From a checkpoint of a small transformer trained on Wikipedia.
Size: 10 layers, width 160, vocabulary 8192, 3.83M parameters.
Training: a variant of Adam for these matrices, 291M tokens, 4444 steps.
MLP neurons of a small language model. Each row is named by its layer, matrix (up: input weights) and neuron, and shows model dimensions 0-159. Each number is 500 + 25 x the weight over its row's rms, rounded and kept within 0 to 999. Numbers have three digits each.
After each neuron's rows, "fires in" lists the words (lower case) most often at its 100 highest values on Wikipedia text that the model never trained on.

L3.up499:499460540533501485507507538498479484509520524506501458508455528463489485530453516483540477507540506494515482489526516477521468549497514521529491471534485473448486528484476514465478513481515518516489488527490478483466516508516525512517494537518484504499522486469495485505492494474503513529527482523462479504495518442471488493548525469518520500489499444503482526526433469525460547476468466505535523527528533512587483510503526488506497502494510524463516482516499466504495500481508464
fires in: "father", "one", "miller", "edwards", "him", "artist"

L6.up246:481504468500472574498521498495503516530464506488503520490518510470520463488449508512441508533483480493512499527473468491542529484515466504493477496501490476483510472483472495490494496505471508490459544509499501499530455534499512493552518475499481497515495462451512498489462486486539492518544573508480469471468508466467499489503498491567478526549514536484508507467479514510521494453470491503513502532490542519517537550508539521496525512486483480499514514488497513446505537508521483
fires in: "on", "with", "in", "support", "like"

L6.up381:489544501457527519524533512481537519483484503512485533515507509491466513491493488495484519517503500523512515509485510469483521517483456449494478473493509520425474492477473456497548531527507470500522507526473503460532499514492518475529537513485503517525492513466501507483524466484478467500458489512512542487493527479513488514494501486598465507509487484488524463558488514505487514477460565464524480518527482463496494534490518513486560494524473513460500493482461481474497512519494502
fires in: "and", "set", "under"

L4.up395:490509486470471505496513471513532507514464519568539492539529537496513496510453544540482483511475486504511488481472522501472496486505519476525462506414510522522486470464480501466516516496512463505492525509482526470542460537515505513463522514513435533500482480527464493492463494446535491494483538518501506481482504504482521486525491506488478518489544502478501487528498494476444450472509514489535479508505508536479490551481525507518527474480509498529499476500486479475547499525484507
fires in: "in", "across"

L3.up473:497479512463494464488512468486501499454483548518475499534520494518512530497490500533529528502522466490501502554489484486474499485536526437478511496453476516465490497501482489476489509450477503467508543571502548529535535535515503505522535490504474479513515477510494505497502496475519502531501544487484491472496494463545463498545448489497512540516477511486540474531489494468517449493501540460500459445510501510485465498497503525496518547509492513500446481517507512490505506528516519
fires in: "on"

L3.up375:477431495496489524512484534478513487510497543509483481546534519504497485478506501510539478519520534492502569458454468503519492507465505495507446522504488522495494481496495496536557476474538503501546526530521522463480500523535466478476523497509512518520540521476475514509493489519483491514502521464473467485470503486472519500527482466487484433515491531453520498520527493478500477474489516464520483467522483539521523484497494501520547485521511456483466486463530436495482505502489498
fires in: "was", "were", "be", "been", "the", "are"

L3.up635:499467512490472483573527517500485523509471487514505481508500519462520489525494472519462531501461503484485511560491482481476493467524477499514495519494513504527530474489494504495525527511522497472539530538450503485457526537514515482470501519509509516521500499465504511506448512445514485503498505531495446467509566494537469490473460466477510464526518482475521519528472510524486524531473545468514508519486513538505478519503542567506511503485473500509481487515486451450531495513512488
fires in: "and", "to"

L3.up40:474449584491502531534479461477516517490490478518492495482480511454475470496484500505508476525469534481522543485530495521484502506489482512546469466487522511484486514498482476508536465445544514482487500540511505484495487479535480495481506491530490537499504481452513505487488555439470507530547482483474466513477539505517505541543478462494475503517493480494488474492461550521520542506487511444508503508515495498533534491504558509476511480499491475526496485500499482518515497511473477
fires in: "1", "be", "been", "was", "an", "a"

L3.up31:521450518497511490489476518466509539481523463539511501512520545507520494520468518503495526529479486479513505505522493489460481540515532477497520518532518524492502512503490502496514573520473502506520486488475484455495465522536516510481513531487510489571498494496485522516492505472493509503486464506491435506505535453497492521561527477507467451489500482466494525486475483507482492529527477464544516495469511522530491488479517476498476533517481507430476493532486438457495458494497535
fires in: "not", "american", "her", "his", "a", "their"

L3.up542:517510502526444512496494492483494474494468493491499483520488491512501456527494476528498541531485504516522488491515497470458522455486531518533458507496469519490467515486505478517513492501499496478471497493510531483519472477481501506464501536536462476477474528477526451502520530438495451506483533507555522478542541493461451504497515491503504467478527466484539545539518511500516494517530475529510547528483491476491480535517544509502486492524534456522539478473476456488549511501487526
fires in: "d", "day", "g", "dar", "dov", "e"

L6.up390:485455491483493514508514501532539514485530547471485467519540540471518520475510479488456474501485533501509529495472528499506472512498468456463468474527470534450515457521511501501476489523543492497581508505515499471508534527470501514500497522494505493514503493441518553486523501474523514505497490544484482450465479507506453511497473490513498490521499526465517509555491488487503512484503513466492503507556494524514481483503506528521577497460508481466516482531503462493476491496490497
fires in: "of", "the", "15", "from", "14"

L3.up544:489463509488524480558492495510522536497494524523461530530525518494544487529520506501497494495468584492459527493487519505493522511497492500478450514491510504471481506488471441494505460488499488506506522502549536478477519477564498500458506486529512499503562511500499536510465507460476485486506518497489508480458539460509462489510471471492462479517493482486499455476508467495512491546537532514525488451539521490494502499505508527512539522480473503502482498558513486526463516533509495
fires in: "the", "this", "a", "its", "of", "her"

L6.up80:460477488482511529489489481462544493522491507552499510517532511514506520477491481514500482501478527545467469514478533487457540502511502444489493520462535521502454486456500508501504507559526477513536557503495555468475510493501482486514501529485522525536534505501496510507527489521466441524434501492486521511471483473491457485524479484501472456517508464470512486518478432514519493498514491511501489552508532519498514468477532503505473482490500482537518495522510493511444503511501514
fires in: "has", "had", "have"

L3.up585:504494486474464484513442494529497480505512520497472497501544525507501434438522537550471552485496456495508503443472510463460518456499496468488472572483544495493515512517462490543529501507521504503499531498518510504542517504507513497491491521499509498479506465465497511497491460513473503505475529560514489509496515469481477511460517525513468509518455501466512561473511459522476516460530479500534491530535510496511490484522492508498532472505473482488493489518509507478486514521497526
fires in: "on", "like", "for"

L6.up482:455465477483481512487503517524503497510458474492475471508528558489513515479491485483520472507422472508496481485488518542501498452532503486479453575537488488475486474497468481533483484519542480487548480526489535498515509503567528508486498468534477537515495519472504486483530487465519464541492498558478472478477540477503507473511493493515500514538518498493561526477489475508473502481510519487523479518487502559510496484464499524511517486532474502508510506487477481490515510520477509
fires in: "from", "of", "by"

L4.up254:455481484475492482503525467442518477480552488530511484487532494494548473514540483501483504452509479498506523549496493480447541513506481472494495500566512495481505510515473522507477483524432512467507523516467532521538513513463485503529505505499519510490495511491453520448496446510454487485536487472479560472532510468508489468506475495569484506502498513503508496508480483486478521500538522510495462506506529502488466466510523506524510486491526531504490492506521476495518489564506495
fires in: "and", "or", "were", "based", "had", "have"

L3.up573:515505513468481509497495531496516524501470510545554537491489528501497490464493528513512498491507491527522491483500486531496504487486482487490450497467494491520512468507472524507501471496523486494509494578489485469502488536552487488485491506513501539517483500445491487462463465477547512524480479508472504489465525487497504482536490504543496508576498497446501493436499478501468481462540485467529509470504539526514578500503525536486483498486500521471454497521516480471539517520517483
fires in: "that", "to", "for", "of", "use"

L6.up623:481482530512513530528511506486479500506518498505522468520503501477476500493496498508482506501470550494489527461505524508485536520476485518494481511441479481517514502453528540508493462508526517492496498508469493448484480471509454470469538492510518533510513483455508508537499526489498470509544495515505499516513526465473432483518496502475507471536486473470519470567494510467504533474524569518507477507509533554517514504520518526510458460530503486475534514502496451496498493573465495
fires in: "but", "with", "have", "is", "has", "been"

L3.up502:495516518460534462503532483523480477479512485504497509530462507487498513495488533527527453519489528546490494511554482517484517502493481457515483495511472526460504481508460503509560507469527495473477454508485530454542484515523524518505518565492530542523493537504479513507458540511446488535491504521472499521500509483472455475529491535465457461522490497503520485440482476485468503496491500501467485497542499525518521472470495507498522472515471497450481488481513519525532471486491493
fires in: "year", "years", "day", "age", "months"

L6.up367:501479512508496481475490532518500504490520494501519510507530542485513565469508443511500475488433524532530488462496507506498486475525524491452458472499449483463516482474495538482523470502512524490544487531493471506523482489505509531493501502508476511476512483454506551508541486481493486577500520528471503502463494477498540480515516513514472483518499512464511518540480454500533533469510506490517520470493522522527460481467513523512502544466469544478505481489498492470494471488550479
fires in: "to", "in", "between", "can", "from", "would"

L4.up313:473431525485479519522506495507486496506484531541528513506483548467499476539481506515516500514459474503503562519476515457451516497477493479495497526515496459476458514492426516521517510513550502473498484501469508478462479524523508506492503536499499538528507468467454519490449461512517504522523511514485480487455548495524477505528464534505473465496530471478531499462514472517507516505516491490535465522504522475521531474506505547475532471503487458509478506518524475491480504496510489
fires in: "the", "a"

L4.up1:453482539477480514548518484485527507516458501472518488529511514494481481487468457525493483515493520469473496514503478512461482527523475467496482503495482486491466512483526475515446547539472517484522546509447473474534489514554503537470513488503498530494524485467488530493516497484450517514520512524514501495527527495515520470500461515533502488555504457519527462527515498513538520508466520490498513504457530484505535507489527545490486529499473516527498501497505492443523512561450475
fires in: "and", "of", "is", "was"

L4.up300:478516486486525511575491545495484475500491463516526536499509514544493490520485509514539500489516463507508481531469528484446506507481477472471460470518518464468507484469487420484509514521522482507526486474515477489536518464495489507487510493514524550460491491463545542474463484485498477478477498540479487500479519490505496508507508502509489495528485546469554500487527488503499491469489527543517471516568488466496516502497537499496511482518483440537501481507479529529487497488536523
fires in: "to", "wide"

L6.up132:535472477509495501530503501509509518478486499490497484515498520478545492512535510556525439487531485506489499479463515510477505526445461481488520491519507497512506492498461474498529474511524481500507541517469495446520509468490460481505483524516499549546515481512545482521479480485473510496556517509506435459480493490493479509534467482525534508503530466486499525528529521487480533512481526466506501553512509471514549496465526484495505470533492466497564460498530528528489493526490539
fires in: "a", "first", "was"

L6.up96:484458496519526500469457497490502473485489498512515506528528528497504506497504530537498499515473507483564499524494502479460475472472472495502482513449528499489492496473498516528489496527530502514478529548526544489507491485490520564467500525486540504485493473467525482497516497475493512514466512581484521529475523499504467513509561446455484511502454474490504480463500517522462558515501517469464552519499511491510491530482477495517516541515500465510500476493514457477524513455488528
fires in: "de", "describe", "deaf", "dar", "dov", "d"

L3.up444:501514499473502504486488528478458516492494550514499531501541526512503486501484504515489524516518504511518552516457471463441536472496510513488508554507478497473491517506468500484511499472510512502467523483495523487495480523495478513473525573483507462546516456513450528501511485501474541500540509511498468480475492450540454479500534537486469503489492555464514497509494473519508521493519466497505525456523547479532542527524478483498516498483486510470495485444475502501472505536551487
fires in: "due", "career", "history", "awards"

L4.up286:503549496486517545550482486509507523497453512528507485523508498500523484513517485526511435488495520502478533493502533507483473482480508450502494496481503514454521491438469482513559522519476492456491534547477496492481524497499523473508525498481509481518506518479505541480470499442489471507476502493485535487538539502496485490496517453550438536519497523473506468529449440491481523486509535495483478540526516476485524484509516493500519486463501525504508481503510488503526502539496552
fires in: "and", "or", "than"

L4.up565:518522478519451524533511524496465521483489511489460519487515505481519451480498488537479486495474491496555504469499489502477502497471516466503517538510482455450513487485479535572501479529484505509446503505533512505508519509502466495548503490489493542481491462482506526463495475513498542491505492545485505471435548487504505500547513511487417480519494512481481532442467484531505534475512465494497474510476522499496512501472493525505495546479492523541501487517504481486482531492525505
fires in: "of", "on"

L4.up617:505554497522463500492508508509515532512473457494465532540521508493537506494471472529501475459466547502463474513476517511482504471529489475462478505455517467476509466464480497514500539545499515484512534515487517511543519499542503525509502515511497485505554469467541506486488521491487519519488550540496487493523526467538495469510486537495494481549464512484515486488518504503508479521492536502486489482452575498509522518522526529499484498525489533485443486456507461452492494514497498
fires in: "to", "of", "on", "at"

L6.up218:524490499514475520506536503474518478529449490528503473563468556510485492531481478539531478496444534487509490539502499501506482486547530460485438550506485495459532463483478508532504520542482477493505508492478477477496479495511478449528534505505506493524503531506531495503443520460490480547498536528493511498497511490485438508500473476526492495488454479492545459456486505512520503514507510499499544521502521502507490503489507519500511500495503489492497486488445465467535489527533474
fires in: "and"

L6.up137:446508501493505502504526539491507511525498501486522515492536525505548493474484486538520487524520498520466543489475528469451506494526509457519448492500477512464501503472487498480532457489485475537521497478498484491562473501557473472466514521494481532496519503458477495484481503466502481491523534511468516503520505490498463461521462487551505481544469469486498498523483478476519508486432537495485482504531512518500489532502510557507562525543539493461512509501506503527463490511514485
fires in: "can", "for", "is", "be", "are"

L6.up506:471480527474529489498507458501442498502513497514480522510526503479519454507442443513465467480485505461495499540498511510519480449506541500501498526481486488513497537483519523530473492508483501475526491490503492515504506502488474495487533536478531427526536514526535543486508491481499481535490540516465480491508500495496470485511533490484448457494468463500488537483505476498452519512460487500505520479474532554540540531498507509536532474535541470500493470526494502517485549496492504
fires in: "he", "she", "jordanian", "france"

L6.up177:505528498522466530462507548547539523513514528510491507483510523456529450499499509511498441475503568498475502481490485523464474501502519519505471451527516458475482506465458497508508482479525524507514522504491490497517487504494487493511511511495496534500500499495487527500458545523501458520535577489489486522462495483519504481497498512543447472499470524466538510469457487499490515465505502474535443538504491505500549509501534534523536467483522490534473484479509505520508502496466515
fires in: "at"

L4.up469:529478494526491496548478513520511474451502516486527497530527526522495489525477501547503517498468478513559505461521502490500506484465504530472475526496495495484518473487481541532460448464496495500467510502519513497482500473510481515481515515516488570489526494497508497477501571481490488478495509489444463484459525498507523479518478488498495517519503466434508487493491484472521502536523484517491483519500540551495490466437519501492525500519473478527530493533531436480547478484477507
fires in: "the", "titanic", "constitutional"

L4.up63:473466473477531504487536511457506492447450506505517529546541517536514520499507484532463479521477517490513492515498500490483480527536477524497467555464522499495499460505515489475471522493519547500533507518522524504513468511529453507480512499501524477497487508462558534502491488510514510523478482488508474468470526460532500454568501493488559521512540529490544503498545465475522508475500524481505495446486509481490502463480536520504538519511499504514466482496510503497513542478497521
fires in: "on", "to", "take", "back", "utc", "out"

L6.up75:459481480484519535477484507499497445506470492485508463551546521502476512465495502466509464532479486508537495529502513497455517499507456538502393507496508486490508519501569484532479528502516489471505546497516570515556497501511507515484510498502549506490521476490509505490479490510505457545511484522508524520496500522483472469498487490517526507504496496490541520482516463506507535466511552541519479467500488485533528503486511525473484488487530492485534507476505513484482529517489529
fires in: "be", "female", "for"

L3.up6:451509463470515545503522514448486512524488525506491465534511503482505502462495518499479520511451509482484477511531519513478498470477494492513458541508486502469520492485490476532514545569480499496500476508484497491552506476483517539495524512519505516545509493480547516470480489476474457514470524519516523508486505506476517504488534485526494483506448462471531525549499491530508527469471544531493513503509504487529476535524550529503478416470509471464464496472498519498522497499511507
fires in: "he", "she", "dairy"

L3.up293:471529492467545470508507494514481474520497488499513491497535517488500486532517479490479499478505520494489493504488489447500524531548470490494439464441474424479478482477475518496468494519476511469510518521496479527495520512518503524514526485519530508503511509502482598503483469506494474543482552518513511470481527475513469471495512519544452522518486511497540515513468439509478529484498497498499449481513553491502496495508498527497523499509495490484483482514513504524489544511541451
fires in: "and", "while"

L6.up170:471487503510492494528510522517491495495515477545510491539529513497503447478465492503557457464531491483518522490506474523469536507505507523501461456478507523499494497504474488520517503545461502501526520509496489491533486503499493499478516508510478527510498455481484510492463487476519508526546485571503573479522514456518483488528529534507472461511473511438495534468504513457494545478511486468485512509518477508521525465497500470479456481519488496490494497511521480543437515560490490
fires in: "for", "until", "been", "be"

L3.up198:476522502477532484511530481510462487513484508500524499510497546496496514491491465490504460502499572484526550471501507498495503418537505501479448484488470505541469496494481506516543514496500504474556507473516526489525493526504507517454530498491499486457535477487484543491484502508523497533519493500494481496482512488441497457494495508466457477542517535503494471491489464534506524457523571506481477529527507543525500461500487525490530493519474509485495501543527517507526502485521452
fires in: "since", "until", "if", "when", "1963", "march"

L4.up556:464507491474502513527562521496489521510464557510516494497537524463521502497476463525519454484449537506483516504511468482442471514493497488511452489446475498500512478474487519512503495494526501487510507506511533443509506512549515515505497511506512541517496477487537558495510501482452539461515503537466478488476525492514506458535495523546480472531483512502503472485530500499508514531462512504460475487516515496502531522462499506501496533489473505482518508536547458498488482523437521
fires in: "of"

L3.up178:521459498485488506454502487464541494493540568477457511538547505511529487528484555501503503494460494539485475513495523509437521467532483516463492475492484487439502537487481491477493450490527498501515520483488522504535477501506533502484519528501471451522513497505535497482510528468485510485508506470489486541501513500445506476544465518511486483516460546478481506495495512504515476478498496477523476491452508549509478491542522509516491492516491515478486499527497434485526533525492525
fires in: "in", "win", "at", "for", "on"

L3.up374:515476511551467507498517504517536467467484462528476487554484514490540503483514499527525511476492565512495491525511491464494491506471473452481516538526523504493483492490467478491508460494528519449534477578480489499504516485516469512541492484499517483544503468435493523507449504450504508550504485480496490515501533474479504446545483526480523497481516541493486493493508524498544503499482483484475505511465507469480491497504521504521491534489507488515529478525467528482515530538530526
fires in: "the", "not"

L6.up599:507481544478512547537473463497493490466497507518466486472480528488503495487501527505451488523481532518461506479463476493480518541521493519522501516493473537487470491432482489512537519546543505477515530558527515498490479460538505505458506524489456523505525514506499508507474497491515475478520512498479515486457539467485488527514547442485453512518506460490504496468448536492477518497538505496516477515511522499539545490510501459509491492491502536489562464486493498481521512481493520
fires in: "a", "as", "too"

L6.up382:491476494510463516516492502482511557512506475496502494479513553486540472508520488550512449541514555477488492474485511532450514534454490481513487530546487514484507505493516524527531504551476554489530486515497505524495506522519523487475507484506509516526459515507545503464472486476463496514507490499492519454442529503488501480482504469515457479521468488477546501502491533509466529495483503468573492491491513499514546483478524499511540517517480448518516488475471483512506528480465486
fires in: "and", "or"

L3.up153:460488493483504487535521536532462502511483497521554468527495523477478503516498508506522479506504493486498533466500467515501546481500501501471473524484491465510522498530449481528521521511499507493520480441509454519521466545519506514496502495507527511547483484502478517492481460481497443530475496506506529500510526492466505492468514488485479478515515534475551459491503450464501518448514502502511517491516458519530475517514498516494486468596508507461486498486525490541541546503542491
fires in: "when", "if", "before", "which", "until"

L4.up468:470509487462486511537501495518507475458526467540509491525503493515535445525495546515507511474462502512487517508481507491479512512507487490517494468517461499481482467481504484525549528579463486467518514508484485491526510489498488506473529487505497497480490525491497538487501494524453498505487498492465512454472544500516491462528454492541505497511501473453549453483517518495466515516462504501550545510535513458541510511503517514492513534486511509487479495510525511540429532531454503
fires in: "later", "also", "however", "still", "completely"

L3.up281:483479483529494468504468534492528518476478541518468469479475498489513471488495472477511510499478462504493488544476522486491544504502479533473461485491479472496516502493526529506528507529455515517499533520495507522489513510499437492514509551491479507534544475490494512508487453464499503548530521516538512436523508444500512473462528451509475450509493504518492518517497475509502544523552457495523508499503525452529472494527500510521457474524548511498521495454509515506492530525526519
fires in: "has", "he", "she", "also", "graduated", "degree"

L4.up369:519465487524475481537488477476463451481516505544498514481485501487533495534500553510512521516499546509514536512491503479485495537505495508481494511522481515481486508503501507496509527485501496502512477505504497503485491495500496510450527563512484490495527507506470546468491497538469493501478500547465488464475519499472444511479510453516471416475479485514494516453461512532485567526528509484572496545526524524529494470529517519483535490524492521472501486482510462478497474492536484
fires in: "most", "also", "many", "they", "both", "especially"

L4.up202:493483514490502482516506505491468481475480514496440481493498508497531486546506532501545471476468474489511514560500479490480458522486488480487475515490507469460529481483511461505539497472511493492480482542510510482514491524528466501509502519514509491534552485505507493499508487497500502510493496547493483463452537508548451476530548492494449456514498454474473485501468487538493528508468532487519465505491543473574531482520516521528500548502474518494507490497520481547555482491504484
fires in: "as", "served", "appointed", "to", "worked", "from"

L4.up53:487460516511467528563504516431544501472452479463539501553503520492478512498470450511545480481499526473507487541470495504468512467543457468506470508484505507521484509503548474520484496502494485531498533540469519470531521511491491514504492477514522497513551472477489505499511496475514493506485526513514496473503497484511490497489466494514533500540472482461502470518526484463512488514516463474471537479522541494513557522471534536501478495523487532494518481524510506454507479507543469
fires in: "took", "gave", "led", "received", "implants", "had"

L3.up604:531482509466512511495490519478511483471501540530512505481475522447502500494469522500477514485537491505498506516519494503488494471482509479531517478511436512456475482495493501488493447496507504502539493546504497465529492523522519495512499525498466544511506526480523497461474506483514529513522539482480452541537506461456467525534493431529518530512516572469504505529491462457487505519508496443547504527503492478514463503484514496510490540493506537493471464491458513471532483502535475
fires in: "album", "song", "band", "single", "track", "songwriting"

L3.up351:503512526512502441519471496517486515488469536521473483490549499503558467549526495506517494421497468480487503456493495506499525530471535508498497494509451481442483480525471494507515498522464511471484497521502481496475526470465465517467491524481514469480502498488496545508562524527470507530509522498532486484535520494496484484557517514541486447505518453509487528490451494491501498500466498515483489492501498507518500484488466543486516538511506494522509484503562492535489545489504521
fires in: "first", "father", "well", "years", "former"

L3.up394:482500482484481514520514506497489486503500493513483458506500487499518509545485495508483501492453503523519508482478491542479513499514527505470479548564486483513522461498522478480503532512478519490457486507488469503480519499558508506485510563523474473510531523516487525490504518509499500493499497526526489458480494489497483455512514457488506414514466462495494473455485496514508532524526494556514571501473507497596519470488500520534492534493480516481516491524492464498553488496504478
fires in: "their", "its", "his", "her"

L4.up80:491498510501506517532484523521538508473484501486546499501522510511494506538521506513460475511493528490476515479468494464498546521552472525496449540496510497519467486499473490475575515469473475474526518549490471485505495509542488507489514547468488479520552504492460524501510519505506498504466489526466473485469551485489503470521533446514481475483538477493500475488495468498480498491523542464523497489487492509558471483459514538529547482498473516499547501526512496506508482511546539
fires in: "as", "most", "made", "because", "than"

L3.up249:496530586491485500544492477515487488448513475508497492481444520499493513468533493514503487500478556487509546531511495498506518507509505474488486503515525528498478472475513529531543497527482496480496473538518512493501486476499503502493549540513493501516565519488490508478476466483461461507533509474461479502520560492458500492517496472511504497529478527498497490475472469485494505531496529540467495480499562480520480436486487515491479473528483519517484471459547506506457489487533482
fires in: "that", "however"

L6.up126:517503562487512521511494494506491453463499475516497467498478487482493487496525501490555474504491474481521502549515513469493513526491521566516468476468507526484502461459466511523519488547495482503520515523491518465511479492528467474494498533510519522525532477504500480478490468492447473514519490517459517505472529489514540520507487479547486449553518487464523499496498470522469535479484548469525521502489507486521547525485523486473537463482504489452516469477547518490478538512518525
fires in: "be", "he"

L6.up392:470554523515525492485511473488506475499466480531506487526523509458506505501470504537473474504490528519490498521503512439481502505498488467483486510488474511468466466472541541477565527523511497502499532506470486524516499547497529508521511548490476508494521500494498521496529454506459502559475459513501541487505526480512454493511497513508440450506523493489544465485491469469464542479526531484520469497508485490523508520493481529503467516485457469499505498534527519497445471470499531
fires in: "years", "april", "year", "later", "after"

L3.up567:475530504468505507526508537504534518503504537508483447542485540478476476547452498489491535513439512480486563529485442514493513461459511503513501508454518529507522516518506503526537490516474501504498480507489502456503470528512513507449518502514520511487533538473486498490453489478489479486515535490444480489518505476496527489491518482505511509483471526468518510505510458468504480522484501498491521455498509489523535548508488520525496505508455490491543482479498449480509492498576530
fires in: "his", "her", "there"